config.toml
activation = "gelu"
tie_embeddings = true
lr_mult_down = 2.0
decay_fraction = 0.836
MLP neurons of a small language model. Each row is named by its layer, matrix (up: input weights; down: output weights) and neuron, and shows model dimensions 176-271. Each number is 128 + 32 x the weight over its row's rms, rounded and kept within 0 to 255.
After each neuron's rows, "fires before" lists the tokens most often just after its 100 highest values on Wikipedia text that the model never trained on.

L2.up1131 [112 148 109 112 113 111 221 151 142 136  65  77 159 186 151 105  80 178 169 132 175  96  82 123 163 143 114 103 125 147 122 138 143 136 112 123  85  79 150  81  84 126 178 135 115  81 142 132 134 130 117 157 111 111  84 188 112 145  83 119  79 159 112 138 147 184 146 141 126 140  89 177 127 162 148 124 157 114 164 143 154 131  92 213 193 168  85 106 113  70 189 117  89 121 105 140]
L2.down1131 [ 81 125  84 144 139 182  88 151 144  95 171 125 112  98 124 107 126  85  86 120 186 131 100 128 102 204  93 160 125 119 121 114 180 141 162  66 103 155  65 137 187  91 182 152 103 134  77 135  96 113  86  64 128 132 119 162 162 136 129  71 144 167 116 155 118 109 125 159 202 134 116 107 105 162 133 100 136  53 116 141  79 107 129  98 111 153 127  87 110 117 161 174 150 135 146 131]
fires before: "|", "\n", "S", "R", "Re", "W"

L9.up367 [184 187 143 132 122 166 129 101 156  73 139 181 161 118 138 139 169 151 171  96  91 123 139 186  81 128  65 116  75 125  99  88 122 129 169  88 137  94 112 108 151 153  51 101 133 200 124 112  91 149  99 152  50 129 107 152 138 121 134 119  90  94 115 130 179 124 122  91 140 108 119  97 114 135 211 164 112  85 143 101 154 100 162 183 118 123 134 137  85  89 152 136 116 122 146 110]
L9.down367 [114 185 122 159  96 167 143 218 118 100 155  93 109  94 138  84 126 113 119 118 173 106 128 127 190 143 105 224 100 142 135  76 124 152  85 127 159 152 132  85 163  96 135 108 146 140 135 120 146 137  91 160 125 104  85 161 122 123 104 143 113 106 100 179 101 161  82 124 136 123 122 108  98 180 150 115 171 149 125 162 134  62 142 136  90 103 136 195  96 142  99 104 181 100 192 141]
fires before: "ce", "ci", "tic"

L2.up680 [105 158 146 171 130 150 170 122 212 144 106 185 104 160 157 107 103 177 109 121 122 124 134 108 130 190 137 168 120  95 108 160  48 130  72 113 124  93 177 157 147 111 146 129 114 110 132 102 128 158 163 179 116 143 113 116  63 108 111 110 161 103 100  96  78 119 149  86 135 135 134 120 142 117  88 126 102 142 136 172 133 171 140  75 104 122  79 103 149  98 105 111 175 112 190  99]
L2.down680 [165 133  88  96 100 126  62 128  71 142 121 107 167  94 160 158 136 159 108 167 132 127 130 164  98 108 117 114 122 131 180 126 192 135 124 130 147 156 120 173  85 129 117 121 145 162 100 121 148 157 199  65 105 114  80 113 219 148 199  65 122 135 175 102 128 147 130 112 171 169  54 166 119 173 119 119 131  96 188 115 112 125 181 130 177 165 180 134  83 168  84 147  84 127 120 130]
fires before: "ed", ",", "ist", "c", "um"

L2.up469 [121 140 191 185  96 171  85  61 180 113 146 120 118 108 149 129 146  93 179 115 111 151 121  85 145 167  69  88 151 118 117 138 133 177 150 152  85 110 168  82 155 124  99 114 184 114 114 148 139 134 142 117 121 117 161  68 107 119 117 114 134 131 146  44  73  86 145 132 201 167 121 101 112 163 108 142 121  87 160 124 178 104  70 192 144 100 150 181 134 151 137 173 117 118 138  96]
L2.down469 [116 165 129 186 157 113 121 135 142 174 149 156 133 120  84 122 112 109  96 117 115  87 129 124 118  86  85 133 129  91 168  83 158 137  86 129 119 128  72 127  69 154 139 157 179 128 127 110 140 157  73  65 151 150 114 108 134 143 161  47 146 133 111 129 106 145 167 166 172 224 112 157  82  96 141 103 145 127 109 127 116 141 167 147 144 114 116 163  89 108  86 151 106 165 113 158]
fires before: "b", "or", "at", "w", "el", "ma"

L8.up540 [147 135 155 117 136  99  88  94 170 124  70 137 152 136 102  72 142 187 131 150 190 127 133 136 106 103 145  99 106 150 139 114 100 142 108  73  86 184 136 155 138  79 143 182 126 108 121  79 108 110 164 152 148 112 133 142 114 146  82 159 136  93 111 129 182  89 139  75  84 122 134 110 104 186 155 150 121 113 115 155 102  99 141 152  82 103 173  89 164 167  98 118 153 180  94 181]
L8.down540 [164 153 160 131 123 104 109 208 135 167  92 105 157 126 115 136 143  83  97  93 131  88 105 186 137 170 130  92 108 139  99 142 158 101 150 163  86 154 137 117 176 191 172 129 121  89 112 104 162  94 123 111 106 123 136 123  93 167  88 155 130 143 106 132 128 157 174  86 147 163 177 162 112 147 140 168  98 139 127 124 152  81 121 188 123 174 125  56 169  72 117 118 137 133 145 188]
fires before: "-", "d", "ce", "ci", "gra", "re"

L5.up694 [164 128  74 165 140  93 125 144 134  95 183 115  98 103  75 138 203 142 139 120 140 151 145 124  97  32 108 112 113 146 108 113 131 100 112 132 104 154  97 108 184  98  99 171  94 161  90  96 136  93  60 149  92 130 148 111 149 128 166 124 134 115 113 141 146 104 139  81 173 119 128 103 149 177 145 169 106 158  99 103 120 164 164 112 119 159  87 134 185  88 140 109  87 151  94  69]
L5.down694 [ 83  92  72 136 121 115 132 176  95 157 113  69 145 155 101 105 174 122 112  82 141 140 128 153 152  89 172 155 122 163 118 184 157 152 100  94  72 136 130 100 155 113  62 133 100 162 146 215 114 125 119 149  96 104 151  93 150 170 117 132 155 171  95 103 150 101 143 156 152 125 126 136 114 169 123  97 193  93 158 145 109 108 129 144 129 191 102 131 145 101 138 150  95 144 114 147]
fires before: "ic", "y", "ist", "n"

L6.up632 [ 92 157  83 126 104 124 145 157 123 144 125 108 115 137 139 148 136  94 185 117 101 128  91 139 133 176 152 188 105  95 129 132  85 157 114 165 108 112 129 168 154 126  99 120 135  83 104 138 176 111 183 131  92 144 115  99 112 144 101  92  92  95  87 153 126 134  96 131 130 166 157 142  96 107 181 140 117 109 145 145 157  82 110 194  86 181 115 170 125 177 159 138 101 120 125 137]
L6.down632 [111 151  73 128  94 114 179 140 146 152  95  90 137  90 116 116 147 143  82 104 143 100 125  23 146 135  78 119 139  87 129 123 104 122 135 146  70 110 169 128 152 136 130 212 110 126 156  81 178 127 176 165 104 142 108  96 140 137 134 135 107 136  93 174 108 123 141 116 156 133 157 123  66 208  92 134  91 108 106 152 103 124 136 139  29 123 108 126 134 152 119 160  96  62 127 152]
fires before: " |", "y", "ure", "s", "ri", "in"

L8.up601 [107 139  88 158 190 149 131 194 131  88 110 131 134 108 113 130 152 149 106 108 155 154  70 136 128 101 107 136 130  68 136  97  94 146  88 144 130 108 169 106 130 122 153 164 127 106 164 144 125  76 126 115 151 123 148 146 165 171 207 128 160  42 215 160 141 158 152 135 137 115 193 138 120  56 136 153 159 111 150 141 144 119 127 118 176 111 190 167 130  98  99  98  85  98 117 145]
L8.down601 [130 107 166 125 167 131 140 177 138 109 174  74 158 131 114 123 145  89 144 139 180  90 133 153  90 113  65 141 152 184 111  93 156 127 158 114 120 155 120 160 122 163  90 181 137 158  61 196 143 128 135 121 138 128 110 132 148 148 141 112 121 122 109 154 100 111 206 191 162 151 120 103 100 126  94 101  99  95  94 139 128 154 185 145 145  60 121 143 173 132  72  88 153  73 159 112]
fires before: "ment", "ies", "t", "tion", "te", "ted"

L2.up556 [105 145 168 125 155 125 110 148 145 143 131 169 155 145 144 119 197 134 149  37  89 135 149 123 143  82 166 112  96  91 120 114 150 121 144 190  97 119 125 157 171 114  82 132  97 149 152  94 145 150 109 101 179 114  82 115 132 196 172  55 201 175  59 109  78 117  79 109 178  64 113 192 123  95 152 115 134  83 167 114 175  66  86  90 128 132 100 133 116 114 148 173  85  80 105 191]
L2.down556 [ 96 130 160 172 100 171 149 193  95 144 157  76 107 121  71 121 135  97 168  67 175 155 118  97 127 111  78 145 155 174  36 130  57 135 149 171  74 172 111 150 124 188 154 106  91 120 129 203 131 166 132 157 196  98 139 161 125 132 122  85 151 131 102 146 152 182 118 125  98 156 122 106 116 104 126 150 109  93 134 102 147 142 114 153 131 137 132 162 130 115 112 122 145 169 171 142]
fires before: " of", "ic", "y", "il", "s", "ated"

L2.up118 [ 84 115 154  97  97 117 179  94 102 153  98 115 105 133 161 142 179 165 107 123 119 164 141  98  94 117 150 163  95 145 165 147  88 151 140 124 111 144 154 110 128 128 158  95  77 147 135  97 195 132 138 156 147 236 199 158 168  78 117  89 120  58 116 108 111 159 100 127 145  79 172 132 109 114 160 147 131 163 144 151 131 148 129 147  82  91 149 156 100 151  83 166 136 157 121 150]
L2.down118 [101 130  78 109 138  92  73  95  83  74 146 141 178 135 149 118 111  78 122 169 146 164 196  62 116 156 136 163  83 162 169  87 107 168 147 141 130 148 117 128 144 140 139 164 115 173 116 238  73 116  57 123 101 165  70  97 154 152 141  85 202 116  95 132 120 136 139 209 167 183 173 148 123  62 113 147 129 127 153 123 117  88 104 133  98 136 116 101 138 107  92 189 153  73 195  97]
fires before: "mp", "le", "ch", "ach", "b", "or"

L12.up37 [132 159 153 143 167 140 145 152 124 115  93 128 120 100  80  58  96 148  82 156 143 126 147 145 183  89 143  91  90 105 156 159 131 166 123  87  92 112 130  98 148 115 175 132 137 203 136 148  81 155 111 137 151 153  51  87 131 151 136 116  98 155 103 150 142 133 123 116 166 203 118 116 114 190 160 190 127 129 152 135  91 139 113 162 120 170 163 116 185 145 167 164 192  55 164  80]
L12.down37 [193 107 111 189 105 104  64 148 119 102 102 120 107  69 118 125 106 103 134 104  93 145 103 177 123 131  73 101 191 132  69 156 111 154 100 147 136 100  99  81 218  97 106 161 133 149  83  82 143 143 161 140  75 139  86 126  95 111 144 125 111 149  86 110 151 132 155  90 149 145 130 129  98 135 122  99 131 105 127 119 177  86 127  96 132 136 112 150 115 155 114 125 125 154 134 177]
fires before: "t", "tion", "te", "ted", "ent"

L9.up955 [168 158 103 130 141 148 155 144 167 126 135 128 108 212  55  79  96 190 128  98 149  96  98 135 153 185 119  90 127 153  67 186  99  96 135 170 115 144 102 133 149 153 178 101 201 111 153 112  75 105 109  98  66 152 180 144  68 132 141 114 123 131 155  76 151 181 116 143  87 148 111 102 112 158 117 153 153  82 118 151 127 160 124 160 170 133 142  97 102 154 163 127 110  88 163 118]
L9.down955 [121 111 107 121 108  83 137 149 134 130 133  80 151  96 108 110 106 149 173 137  80 136 176 196 139 171  54 139 122 135 124  95 137 144 158 191 184 211 125 198 177 163 119 127 159 131  89 167  93 157 149 163 137 115 106 112 114 134 145 128 107 171 125 140  96 152  82 184 138 145 138  96 149 170 127 124 148 153 129 159 138  81 136 184 118 136 204 159 132  90 130 111 120 125 112 182]
fires before: "ft", "e", "t", "es", "y", "w"

L2.up265 [ 75 124 129 115 138 159 144 151 148 141 145 116 158 134 133 155  78  74 151 109 139 119 139 176 118 145 128 160 157 162 146 128 137  72 141 122 116  97 134 116 107 122 117  97 127 201 176 109  86 123 107  90 146 131 108 136 115 140  78 166 121 144 158 161 110  91 186 132 105 121  78 167  63 120 129 135 164 149 120 124 125  92 162 154  93 124 123 113 209 153 158 150 123 144  66 128]
L2.down265 [ 43 112 127 157 162 135 140  63 133 134 139 175  93 138  78  70  86 115 131 149 136 113  86 187 124 131 155 187 102 188 126 157  94 129  93 154 108  75 126 140 137 116 132 101 155 111 159  54 134 158 115 156 157 169 141 150 196 153 102 109 131 100 180  68 119 122 153 165 127 162 118 168  98  84 100  61 125 179 156 146 157 170 126 131 127 167 108 123 137  69 146 167 115 167 116 137]
fires before: "'", "n", "ze", "or", "mar"